Weights of a small GPT-style language model, trained from scratch on English Wikipedia.
Architecture: LayerNorm before each block, rotary positions, biases, untied embeddings, attention and MLP in parallel.
MLP neurons of a small language model. Each row is named by its layer, matrix (up: input weights) and neuron, and shows model dimensions 384-447. Each number is 128 + 32 x the weight over its row's rms, rounded and kept within 0 to 255.
After each neuron's rows, "fires on" lists the tokens most often at its 100 highest values on Wikipedia text that the model never trained on.

L5.up1230 [117  98 107 139 135 132 104 158 157 127 153 117 134  90 172 181 187 145 115 128 117 159 188 210 154  94 106 119  82 107 200 121 108  78 107 148 137 122 145 221 187 144 130 105 141 117 110 175 119  70 158 160 139 121 159 155 119  83 133  85 148 200 140 164]
fires on: " of", " from", " in", " by", " |"

L5.up1845 [150 150  63  50  88 146 148  98 141 104 161 222 135 155 179 184 165 122 156 151 150 151 200 164  82 120 142 152  58 153 206 195 128 139 117 162 141 110 100 124 141 141 146 199 124 115 125 162 104 114 152 168 119  70 111 147 101  66 109 183 141  64 114 153]
fires on: " and", " of", " with", " &"

L5.up2974 [168 107 128 138  70 161 126 113 128 125  95 126 167 129  94 152 153 160  88 165 159 159 114  90 187 178 153  74 128  83  62 177  98 150 138  87 120 168 141  85 185 169 137 132 148 123 106 136 144 127 174  90 144 113  98  63 114 134 132 119 130  90 165  73]
fires on: " |", ",", ":", ".", " October", "9"

L5.up1060 [128 113 116 101 148 134 174 143 156  58 121 102 174  99 138 118  93  89 158 127  94  83 158 120 153 124 138 151 173 134 112 102 119 176  43  74 100 126 132  61 112 114 124 166 130  90  83 133 132 121 154  94 126 175 138  92 144 119 112 141 145 151  94 103]
fires on: ":", " United", "or", " "

L5.up1350 [134 132 153 113 155 140 154 144 115 105 158 133  94 140  90 122  67  89 163  98 121 133 118 151 167 134 148 119 166 107  60 169 151 147 190 109 103 155 148 136 129 138 125 114 114 150 144 129 146 139 134  72 127 140 118 136 160 170  94 163 126 138 121 113]
fires on: "B", " M", "ab", " Gen", " Bur", " soon"

L5.up1098 [168 163  76 143 152 114 116 171 127  79 106 153 150 121  95 117 111 112 161 129 132  98 112 131  91  99  58 164 132  94 131  93  44 164 138  72 151 146 143 154 108 159 147 158 159 104  93 145 147 116  80 143 149 151 135 100  72 143 129 123 199 124 154 117]
fires on: "'", " their", " his", " of", " my", " the"

L5.up414 [ 97 166 164 156 120 147 101 132 120 169 125 110 148 104 159 230 116 128 203  91 103  95 166 167 126 192 112 141 190  95 144 153 106 184 134 114 158 144 136 124 148 148  78 188 131 120 137 202 166 121 119 115  94 148 109 106 129 181 132  46 165 161 124  55]
fires on: ":", " ", " |", ";", "1"

L5.up2038 [ 84 105 103 201 135  82 135 155 102 167 154 123 120 112 132 140 140 113  80 157 128 134 158  91  87 145 130  94 173 152  97 193 195 169 136 105 150 165 139 124 124 201  77 116 151 186 176 107 151  62 109 147 171 183 118  74 168 121 124 168 127 153  94 143]
fires on: "0", "'", "-", " he", " (", " who"

L5.up1331 [132 109 124  74 110 123 115 171  91 110  73  86 132 137 115 141 153 115 118 154 116 117 150 193  91 160 139  87  94 103 149 127  92 109  64 108  69 176  98 136 143  71 170 124  72 128 114 168 142 170 185 116 102 174 135  95 189  93 165 138 115 117 114 147]
fires on: ",", "),"

L5.up633 [138  90 143 132 122 125  69 112 129 152 118 127 107  87 187 101 119  90  78 106  78 184  95 113 151 137  77 147 160 110 107 155 165  79 116 136 126  66 106 118 116 114  91 110 204 148 132 158 132  58 103 143  94 121 116 140 140 132 114 113 128 203 180 124]
fires on: "1", "2", "-", "3"

L5.up1962 [130 113 131 118 130  71 110 156 120 157  95  64 112 122 166  95 149 188 103 123 118 145 123 136 136 194 130  94 153  54 122  95 118 147 175 106 148 107 158 149 139 101 176 183  96 149 150 104 142 116 113 122 126 107 174 110 134 126 157 132  83 175 136 146]
fires on: " and", ",", " of", " the", " in", " most"

L5.up1184 [142 118 132 145 113 203 190  95 132 106 140 153 122  88 100 106  99 113 131 150  96  86 134 136 143 147 104 123 182 135 109  71 100 142  78 154 170 106  72 135 121 127 196 103  84 167  77 118 122 156  74  95 156 129 166 127 120 141  91 174 154 158 107 129]
fires on: " a", " has", " had", " an", " total"

L5.up2244 [156 130 148 164 111 157 155  89  78 101 164 133 132 132  92 126  89 132 110  68 178 163 108 117 143 114  78 150 102 143 144 170 119 145 159 142  92 146 159 141  86 122 146 107  73 155  93 147 161 127 124  81  71 168 158 121 136 120 133 126 144 178  99 134]
fires on: ".", " of", " -", " |", " World", " –"

L5.up639 [136 121 100 135  65  77 115 163 154 172 125  77 134  90  81 161 142 137 188 168 149 117 110 130 130 110  87 119 180 164 186 103 167  95 200 119 160 140 157 114 120  83 185 136 137 127 123 165 107  88 167 163 122 145 108 193 168 102 159 106  92 195 138 126]
fires on: ",", " and", " a", " in"

L5.up1103 [113  79 133 105 100 144  69  93 100 130 125 192 145  78 102 133  73 116 156 136 143 127 111  93  49 118 133 146 167 160 157 176 198 222  93 183 135 110  73 118  91 137 140 170 149 145 116 166  96  96 134 170 110 119 165 137  95 107 141 134 135 123 107  84]
fires on: " (", ".", " ", ":", "RA", "\n"

L5.up2385 [126 126 166  91  88  68 133 103 163 115  93 134 130 116 157 156 192 142  57 123 160 175 129 127 122 125 139 133 114  96 136 175 122 115  83 133 108 128 133 138 120 160 177 116 161 158 112 156 158  98  94 154 129  73 125 156 133  96  73 154 101 197 109 133]
fires on: " of", " in", " and"

L5.up915 [107 123  93 118 107 159 170 109  82 168 128 117 133 136 111 145  79 131 144 151  87 146 114 105 150 178 128 139 138 159  99 111 178  93 117  59 160 136 158  61 178 115  85  80 168 126 119 141 106 110 193 145 141  82 150  95 115 151  86 118 154 163 152 102]
fires on: ",", " to", " and", "ist", ")"

L5.up2926 [104  61 121  68 158 105  97 131 134  78 113 124 170  98 190 167 158 133 131 181  74 143 139 130 168 165 139 171 120 130 166 112 130 136 185 139 149 153 123 139 129 132 118 152 131  74 129 140 127  86 142 157 157 135 153  44 163 111 168 150 135 124 147 115]
fires on: "0", "2", "9", ",", "5"

L5.up752 [118 163  74 113 171 100  95 132  96 152 169 174  99 104 130 165 127 164 160 185 134 153 123 170 126  86 162 138 147 163 122 134 153 147  94 105 131 127 129 118 114 141 171 158 128 122 149  97 140 124 139  97 119 104 102 155  78 153 103 112  83  79 137 121]
fires on: " and", " who", "'", " that", "en", " |"

L5.up1294 [137 127 146 130 131 110 101  97 107 115 177 167 122 117 102 140   3 148 119 125 199 148 133 162 127 119 118  92 134 148 123  88 151 143 108 143 176 132 103 183 165  97 134 106 203 129 108 188  96 183 169 125 116  86 113 158 148 137 128  97 133 164 109 181]
fires on: "9", " ", "1", "0", "\n", "3"

L5.up2588 [143 130 143 118  56 141 123 120  83 144 134 140 156 135 184 114 160 150 153 140 111 171 161  77 139 193 116 145 132 121  70 135  98 112 143 119  83 145  91 140 157 121  97 136 151 106 116 136 140 119 130 132 127  69  96 170 117  88  72 125 103 140 179 127]
fires on: "4", "1", "5", "3", " of"

L5.up2024 [110 129 143 129 120  90 142 141 171 165 108 152  91 140 105 104 163  93 149 115  58  79  93  95 150 143 149 137 168 153 121 119 171 121 154 118 126 149 152  87 137  58  78 125  84 130 154 152  84 125 151 122 127 150 168 174 169 152  90  78 129  81 108  84]
fires on: " ", " M", " T", " D", "m", " P"

L5.up2197 [118 126  96 103 120 113 127 123 131 123  68  85 114 149 145 138 136 142 139 163  98  81 177 170 143 139 148 139 115 137 147 131 131 159 151  87 125 155 147 130 140  58 155 148  78 123  82 105 136  93 101 103  95 119 154 122  94 128 129 164 119 196 153 139]
fires on: ",", " and", " in", " the"

L5.up1726 [147 136 155  71 107 133 152 144 115  80 136 138 131 131 148 127  94  93 143 180 122 130 190 181 116  99 119 174 146  76 127 106 111 165 125 136 112 172 131 145 130  83 126 123 102 123 106 130 154 114 174 174  78  99 150 122 188  96 135 123 121  60 103 173]
fires on: ",", "),"

L5.up2777 [133 135 101 116 104 169 155 109 152 122 119  57 147 122 160  98 149 152 148 155 185 100 202 143 166  57 116  84 151  73 131 155 119 183 124 139 107 147 112  49 164  50 139 204 158 127 154 114 182  86 134 125 107 129 146 136  78 159 158 128  76 168 125 105]
fires on: ";", ",", " —;", " |"

L5.up2443 [163 169 117 119  92 119 125 114 139 154 118 159 121  63  73 187 135 189 154 133 120 121 153 105 154 103 101 134 109 146  97 104 152 170  72  99  90 101 115 112 111 151 134 144 123 155  70 190 210 105 138  46 172 112 153 213 178 148 145 156 100 121 159  65]
fires on: " |", ".", "7", " a"

L5.up1041 [104  76 175 178  99 141  72 141 123 108 103 151 148 132 135 117 146 134 148 164 170  93 143 149 114 129 123 161  93  81 112 150 106 126 179  97  89 174 117  91 135 147 144 123 108 173 161 124 108 120 151  77  63  98 140  76  90 155 140 138  84 159 105 111]
fires on: ".", "p", "4", "-", "7", "P"

L5.up2074 [127 158 104  71  98 176 143 133  91 195 116 118 127 129 123  99  95 124 136 102 161 126 109 150 136 146 117 165 109 189 135 200 113  97 105 117  97 154 136  70 102 127 164 168 130 137 119 145  86 106 151 126 131 111 100  80 110  94 173 145 168 125 131 130]
fires on: "-", " of", "j"

L5.up2656 [149 117 114 114 106 143 151 147 144 115  96 130  95 126 140 103 134 136 145  53  68 162 146 140 137  75 127 140 133 120 192  79 167 133 128  97 111 146  81 103 189 122 113 145  87 122 131 127  82  62 114 166 144  74 173  83 104 102 157 165 132 158 136 117]
fires on: "1", ",", " and", " or", "-", " any"

L5.up452 [155 126  56 111 104 132 146 107 203 116 125 200 146 106 170 117 144  84 127 154 182 148  72 156 128 170 115 151 142 108  90 116 172 155 135  97 132 125 182 136 136  92 116 145 148 175 101  62 164  75 138 141 157 159  98 166 107 145 106 172 141 174 127 185]
fires on: " his", " her", " ", " The", " their", "-"

L5.up627 [103  63 189 115 138 120 149  70 154 151 137 132 148 170 146 169 126 139 114 120 141 129  97 181 149 157 144 147  94  72 129 101 174  91 170 135 154  88 167 147  99  56 144  82 156 116  98 128 172 117 128 154 161  98 149 119 123 197 146  97 131 229 147 146]
fires on: "-", " F", " R"

L5.up906 [143 133 102 122 122 171 191 131 120 127 111 133 134 194 108 200 114 141  82 121 152  43 199 154 124  76 110 114 125 129 123 186 114 153  79 128  85 149 133 102 127 144 114 122  95  58 156 115 174 162 160 150 129 108 131  75 159 132 170 125  79 113 104 145]
fires on: ";", " —;", " film", " Film", " League"

L5.up1824 [150 156 124 168 124 116 106 120  87 172  79 173 189 117 122 144  54 122 138 145 130 105 130  98  60  91  79 186 155 166  54  93 241 167 142 159 142 116 128 172  85 136 170 128 128  95 138 147 115 145 146 137 144 192 185 146 166 117  97 122  98 100  84  76]
fires on: "–", "0", "9", "1", "-", "8"

L5.up734 [155 148  76 148 109  62 135 133 187  85 129 102 147 120 131 174 118  93 171 111 148 126 196 199 118 119 132 141 114  80 180 105 169 188 124 185  92 137 104 138  96 167 179 189  99  90 123 154 141 119 162 152 104  89 105 118 136  70  77  54 146 109  72 106]
fires on: ",", " and"

L5.up2130 [178 125 126 144 125 143 137 146 132 191 144 143 160 106  65 150 153 201 157 174 127 158 115 124 162 137 130 153 144 157 102 161 130 139  80 112 154 147 170 107 121  68 151 111 208 120 109 138 146 169 159 111 137 116 105 165 149 181 139 142 160 130 170 130]
fires on: ",", " and", "–", "."

L5.up2766 [145 102  89  65 195 137  97  84  27  69 152  92 170  77  90 100 115 141 152 109  68 128 128  91 137 121 181 123 103 177 195 135 184 116  72 127 175 140 152 155 132 102 134 157 112 111 122 117 144 150  80 159 142 120 121  92 123 147  92  99 141 127 104 166]
fires on: ".", " of", " the", " sold"

L5.up2245 [158 183 157 159 143 183 114 165  67 132 115 130  98 113 148  90 146 134 106 155  64 108 104 210 165  61 149 139 169 210 118 154 174 174 137  91 129 115 122 164  62 107 174  67 110  70  81  58  54 131 211 155 105 156 147 184 166 107  78 126 188 131 138 157]
fires on: " ", "–", " |", "9"

L5.up2150 [126 105 130  75 118 107 107 142 133 123 184  89  84 122 140 194 181  51  91 135 188 161 139 104 134 114 167 116 181 143 105 132 145 150 151  85 110 123  62 106 107 114 110 125 159  93 176 133 169 125 110 108 143 119 200 123 163 157 167 123 158 170 122  70]
fires on: " of", ",", " all", "-", " year", " later"

L5.up2033 [124  94 146  66 116 145 119 184 109 139 139 174  95 108 153 132 140 135 105 179 136 114  77 147 114 156 179 155 150  89 152  78 144 151 106 106  81  89 173  87  81 133 114 113 171 103 113 101 100 128 141 136 112 144 114 125 140 158 155 134 168 186 167 138]
fires on: " I", " E", " O", "E", "ai", " d"

L5.up1114 [117 168 143  87 120  89 191 186 180  89  85 124 105 123  98 147 179 127 130 140 113  61 155 150 143 134 143 146 151 204  87  98 116 131  76 117 115  73 141 141 121  89 103 102 128 148 136 212 128 130 108 141  46 199 119 120 177  76  85  86 129 137 144  89]
fires on: " ", "1", ".", "2", ";", " |"

L5.up1321 [100 140  90 122 158 106  97 110  70 121 127 107 106  31 196 102 143  92 192 125 118 144 175 111  90 117  76 113 162  68 112 130  91  80 164  85 163 125 153  81 129 154 158 111 115 167 117 170 193 175 151 175  69 140 200 198 120  97 157 130 128 172 127 120]
fires on: ",", " that", " which"

L5.up2641 [130 117  87 221 159 101 125 117 108 119 187 100 159 122 101 128 118 126 116 131 129 120  98 135 123 153  75 128 183 112  64 119 152 158 150 135 137 124 165 128 154 173 128 160 173 122 159 126 135 141 117 114 147 102  99 111 187  98 142 143 162 203 130 134]
fires on: " H", "h", "H", "0", "8", "5"

L5.up1438 [160 222 102  96 145  95 182 108 114 118 119  93 131  92 114 141 146 182 136 134 213 178 139 132  81 176 130 106 142 149 125 108 131 132 124  89 165 147 105 193 160 124 139 117 116 131 137 134 168 153 165 123 107 104 170 116 142  84 154 103 142 139 124 171]
fires on: "\n", " |", "N", "===", "1"

L5.up2762 [138  85  90 161 147  68 130  73  93  81 192 171  88 141  72 116 140 131 156 133 139 120 111 135 135 154 123 167 116 136  72 151  86 130 145 104 188  77 120 139 107 126 155 158 141 131 141 161 140 152  95 133 107 151 153  90 109 129  88 152 132 116 154 106]
fires on: ".", ")"

L5.up224 [123  55 101 171 118 187 207 146 172  88 111  95 127 105 106 125 128 122 175 126 176 159 157 128 152 107 180 110  94 171 136  91 174 138 112 103  88 117  63 114 146 141 145 145 150  82 102  82 158  95 139 151 168 121  99  85 187 135 109 136 155 119 125 113]
fires on: ",", " the", " |", " and", " a", " "

L5.up2249 [125 154 153 152 148 120 164 129 104 123 116 120 114 117 104  87 129 164 158 123  85 129  85  89  82 140 192 133 154  85 146 118 131 131  87  90 139  74 129 135 126  63 137 110  93 131 117 172  87 127 123  56  74 139 155 123 151 117  76 152 112 100 177  82]
fires on: " ", " Ex", " San", " go", " de"

L5.up783 [ 66 136  98  79 110  63  93 135 128 139  96 136 155 137 152 125  80 127 162 136 105  79 163  99  61  94  80 123 110  92 164 121 153 106 166 122 191 122 179  85  89 153 200 106  82  99  89 106 148 165 170 139  75 100 160 114 162 167 151 144 135 161 133 126]
fires on: ",", " of"

L5.up2379 [ 58 173 158 128 116 124 162  81 116 166 120 168 120  88 146 123 122 112 151 202 157 151 155 121 121 110  98  72  74  54 150 105 118 157 178 169 173 154 188 106 124  76 137 146 156 126 127 123 139 147 163 149  91  96 173 140 121 174 123  73  74 112 105  98]
fires on: " |", ",", " and", "-", " "

L5.up1860 [119 115 120 107 160 108 169 133 146 160 106 163 150 116 110  81  96 174  96 119 151 149 156 112 170 190 204 145 171 171  99 201 120 173 131 142 158 127 141 159 153  83  75 105 127 132  94 122 150 177 155 168 153 116 136 117 127 137 190 149 158 176 109  95]
fires on: ",", "–", "-", " –", "."

L5.up162 [124  98  86  78  76  97 115 107 114 116 129  70 173  95  68 142  36  92 167  90 110 145  84 167 135 157 174  96 133 137 186 155 100 137  79 142 131 181 124 122 160 149 131  97 107 122 111 187 143 157  94 119  62 139 131 183  88 174 128 146  95 112 143 130]
fires on: ".", " the", "0", " single", ":", "\""

L5.up2000 [172  92 122 148 149 144 105 194  74 151 157 134 115 159 111 145 126 146 178 160 183 108 154 172 130 156 110 117 143 171 102 106 114 155 213  78 137 139 146  79 139  76 107 199 118 143 107 159 175  98 100 114 156  91 104 148 106 172 134 131 161 133 126  65]
fires on: " can", " is", " could", ",", " would", " was"

L5.up2070 [128  93  98 125 105 114 173 156 105  95 190  46 102 127 172 144 119 108 182 126 147  92 113 209 105 106 140 123 136 169 124 120 129 173 138  64  99 151 158  75 152 158  76 175 132  76 107  98 169 196 131 186 110 156 188 116 161 178 145 162  78  99 142 122]
fires on: " |", ";", ",", "om", "em", "im"

L5.up1743 [136 102  90 109 157 123 147 116  65 101 215 133 109 136 102 122  97 115 155  50 194 129 169 121 145 117 137 145 163 127 127 163 115  83 104 126  79 162  92 130 164 172 142 165  99 147  85  83  83 111 142 179 115 150  72 118 185  66 189  70 138 104  73 175]
fires on: " L", " World"

L5.up884 [120  84 182  99 123 148 112 183 232  86 147 121 172 106 128 186  47 129 165 105 175 158 102 151 107 104 171 137 138 118 129 112 147 145 180 167  94 186 115 121 172 117 107 112 148 133  29  97 198 116 101 157  98 186 102 113 183 138 172 153 237 121  45 102]
fires on: ",", "1", " the"

L5.up159 [107 157 134 114 172  78 124 155 134 122 167 129 125 111 127 138 148 105  59 114 146  99 183  82 154 123 140 170  78 196  93 121 148 174 113  66 106 126 133 134 126 144 116 138 120 116 181 125 165 135 124  97 108 127 124  74 171  78 141 126  92 188 119 139]
fires on: "-", " J", "–", "%", "K", "0"

L5.up131 [102 161  84 186  77  99 121 162 102 108 193 136 117 132 169 123 142 152 141 105  80  85 124 130 127 151 127 110 132 125  61  95  91 165 150  77  72  96 148 112 221 169 111 161 231 128 119 100 104 112 151  83 127 147 150 103 171 131 112 105 172 188  95 121]
fires on: ":", "0", "5", " ", "ah"

L5.up1702 [ 78 126  86  66 128 151 180 147 127 111 105 147  86  80  88 160 173 134 115 117 123  59 119 135  61  40 122 119 145 113 133 107 134 152 147  80 176  89 143 150 181 126  80  92 160 172 106 116 192 150 117 171 102 151 122  85 125 143 161 176 181 145 138 142]
fires on: " and", " a", " the", " of", " &", " A"

L5.up2701 [110  64 154 122 116 150 163 173 126 175 167 108  90  79 183 112 124 123  95 171 128 117 139 165 127  67 143 150 178 150 126 183 118 138  93 115 144 136 150  50  96  88 108 160 119 183 143  74 116  87 142 120  65 164  81 166 117 210 127 188  56 132 115 157]
fires on: " I", "I", " \"", " E", "-", "O"

L5.up2584 [ 79  72 166  79 114  98 140 113 117 114  90 137 133 110 118  96  69 118 137 171 134 137 134 139 129 103 135 123 104 183 147 167 113  86 140 130  82 150 156 126  50  98 168 113 151 107 110 147 125  98 119 130 166 177 165 166 206 127 129 169  92  65 126 153]
fires on: "2", "0", "1", "3", " is", ";"

L5.up1266 [149 160 128 124 129 135  88 157  83 149 102 125 127 142 177 176 133  63 146  86 159 132 113 157 100 129 101 152 149 138  85 157 164 122 145 153 136 165 136 151 157 123 121 100  87  80 137 149 111  98 125 137 133 152 186 153 129 146 150  97 116 169 123  63]
fires on: " the", " that", "-", " of", "th", " a"

L5.up1814 [130 100 115 100 219 124 107 174 106 209  61 117 135 111 116 103  84 170 172 110 138  89 183 175  77 144 133 176 125 185 177 136  89 205 117 128 134 180 106 101 143 129 103 122  53 147 126 105 164 171 156 177 110 122 108 132 119 122 116  79 136 160 104  96]
fires on: " ", ",", " .", " (", "—", " is"

L5.up152 [111 145  55  93 178 117 123 162 164 113 108 124 143 149 133 129 143 132  98 119  79  96 131 124 119 111 145 166 112 132 108 177  82 193 131 113 137  81 125 121 118 117 142 135 106 162  96 168 164  57 135  93 157 150 167 104 153  84  84 150 136 127 140 145]
fires on: " "

L5.up1613 [191 157 114 147 141 132 122 116 126  99  92 136 109 155 157 176 137 134 163 143 117 109 162 135 147 143 143 112 148 116 102 119  91 216 117  53 153 168 159  43 223  87 151 109 121 147 122 167 113 134 129  93 129 151 157 166  83 138 113 137 105 107 109 133]
fires on: ",", " and", " for", " to", " until"

L5.up2562 [146  81 171 113 130 152  80 112 101 166 109  77 187 118 137 111 108 160 153  87 140 181 153 166 164 166 197 129 102 123 162 142 160 126 119 126  86 162  83 189 105  52 180 118 122  99 176 130  59 195 122 140  83 129  91 125 117  94 148 147 168 133 154 132]
fires on: " of", ",", ".", " and"

L5.up2706 [132 102 130  92 111 141 127 136 150 124 119  89 181  56  78  78 131 155 181 103  89 161 141 118 201 175 140 127 138  85 112 113  99 148  88  95 139 146 121 185 144  62 108 134 160 190 132 137 169 109  91 117 117  78 187 171 112  98 118 152 192 134 128 127]
fires on: ",", "1", " of", " the"

L5.up419 [ 66  93 175  96 133 146 103  87  84 148  98 159 125  99 127 124 148  81 145  95 174  92 132 128  87 127  84 171 165 100  71 103  74 132 184 101 106 185  82 181 122  60 107 149 107 166 156 165 161 116 133 127  95 152 140 104 125 166 121 100 137  74 184 159]
fires on: " C", " c", "-", ".", " P"

L5.up2423 [144 156 107 126 132 115 111 132  83 155  60 160 108 122  93 144 103 110 173 134 145 110 139 109  81  70 114 150 120 123 148 172 158 108 162  98 106 153 104 144  90  62 116 133  95 151 190 157 130 101 140 177 133 213 181 168 153  98 140 125  96 151  68 132]
fires on: " L", " M", " is", " P", " kg", "it"

L5.up75 [196 106 146 139 183 144 106 118  88 167 144 133 120  87 138 171  57 168 126 140 174 103 149 124 149 127 186 169 195 135 148  90 111 134 127  99 133  86 128 101 172 115 138  85 128 159 176 109  76 129 136 127 150 161  77 151 138 131 103 160 159 183  61 100]
fires on: "0", " al", " ", "-", "1", "5"

L5.up51 [ 90 159 144  97 153 102  86  39  99 130  98 148 106  85  51  92 116 157 125 135 140 153 184 133 161 120 142 141 127 153 149 148 171 155 105 148 159 104 140 145 113  96  85 231 158  65 153 120 118 149 226 136 179 142 129 160 126 129 180 120 123  81 151 150]
fires on: "'"

L5.up1855 [ 92 165 145  83  73  87 103 146  80 149 103 143 117 126 141 103  72 158 149 141 109 130  89  83 105 159 119 154 143 183  91 147 102 148 125  64 144  88 129  79 125 118 186 165 156 109 140 156  66 139 125 164 201 170 146  96 114 104  88 111 135  76 116 129]
fires on: ")", "%", ";", ":", "-", " for"

L5.up1045 [116 131 155 138 184  98 127  98 153  77 117 135 148 114 176 143 125 110 185  89  92 135 149 204 147 104 166  78 152 134 154 101 138 212 123 152 155 165  92 155 152 163 145 170 101 136 117 154 134 159 164 104 106 189 137  77  97 122 135 127 139 121 143 168]
fires on: " (", ",", "-", " [", ";"

L5.up1413 [102 160  61 122 160 128 138 112 168 158  68 100 147  95 100 153 169 183  99 137 104 163 255  78 151 174  98 111 116 144 135 153 100 125 166  39 135 133 134  67 123 138 100  98 144  55  57 187 161 194 162 114 175 118 128  55 147 109 121 135 102  82 142  64]
fires on: " a", " to", ",", ":", " |"

L5.up1122 [149 157 142  77 174 124 130 156 110 112 124 176  59 143 119 130 146 163 183 156  91 143  65 152 173 142 136 110 114 117  79 197 163 154  59 136 133  36 108 159 168 139 167 153 143 129 160 144 139  86 171 128  66 164 138 140 145 136 102 106 154 157 172  88]
fires on: ".", " of", " in", ").", " North"

L5.up2284 [180 135 123  96  88  92 100 167 118 149 174  80 155 127 160 168  88 156 128 170 107 110 150 174 127 141 149 115 116  57 176 135  94 104  94  78 106 152 114 123 121  65 166 130 168 176 146 152 129  90 144 200  79  84 137 136 143 189 137 143 103 116 160  71]
fires on: ",", " the"

L5.up1018 [121 158 163 173  63 100 109 190  83 156 161 107 144 156 205  66  82  97 141  87 158 151 129 126 135  69 155 136 138 144 162 107 118 161 134 102 157  81 152  65 101 123 145 149 133 107 159 142 132 189 132 148  89  79 177 110 153 108 157  76  74 155 129  89]
fires on: ".", " to", ",", " between", " as"

L5.up952 [164 146 143 143 145 121 108 109 178 132 104  98 165 131 183 144 143 143 114 147  97 162 178 171 118 163 162 136 101  98 224 108 136 134 185  90 135 164 176 187 124 105 167 157  90 103 110 126 152  81 136 116 161 152 160 155  98 186 144 146 163 174 163 127]
fires on: ",", " of", " from", " -"

L5.up311 [147  90 127  80 146  78 189  88  93 155 143  92 138 134 155 198 101 153 135 153 100 117 105 131 136 133 165 189  60 102 152 166 151 151  92 125 102 100 140 108 146  84 172 152 134 127 119 147 212  54 111 128 140 102 136 143 114 136 117 167 125 164 121  99]
fires on: ",", " of"

L5.up1654 [107 123 145 149 126  98 133 124 129 136 109 171 144 135  94  64 114 155  88 170 133 173 164 178 133 145 167  78 180  87 124 125 168 135 139 167 105 165 109 108  34  69 131  76 110 112 128  98 133 193 169 134 127 141 154 150 124  43 187  80 158 168 157 136]
fires on: "–", "-", "or"

L5.up2529 [130 197 188  77 142 128 164  81 116 173 158 156 147 156 139 158 123 103 127 115  62 142  83 121 105 167  98 119 108 148 179 185  47 107  86 144 112 121 164 127 150  90 178 109  75 104  57 133 141 135 137 103 133 106 114  38 106 117 176  92 107 122  80 124]
fires on: ".", " of", "-"

L5.up2 [ 98  72 129 158 199 140 133 108 169 106 108 105  90 113 142 181 142 149 140  73  95  84  91 132 158 109  80 163 132  61 148  99 140 116 115 137 110 120 142 104 150  93 179 110 103 127 117 151 134 152 133 115  98 143  98  35 160 190 110 117 149  98 114  77]
fires on: " May", " when", " as", " Him", " How", "un"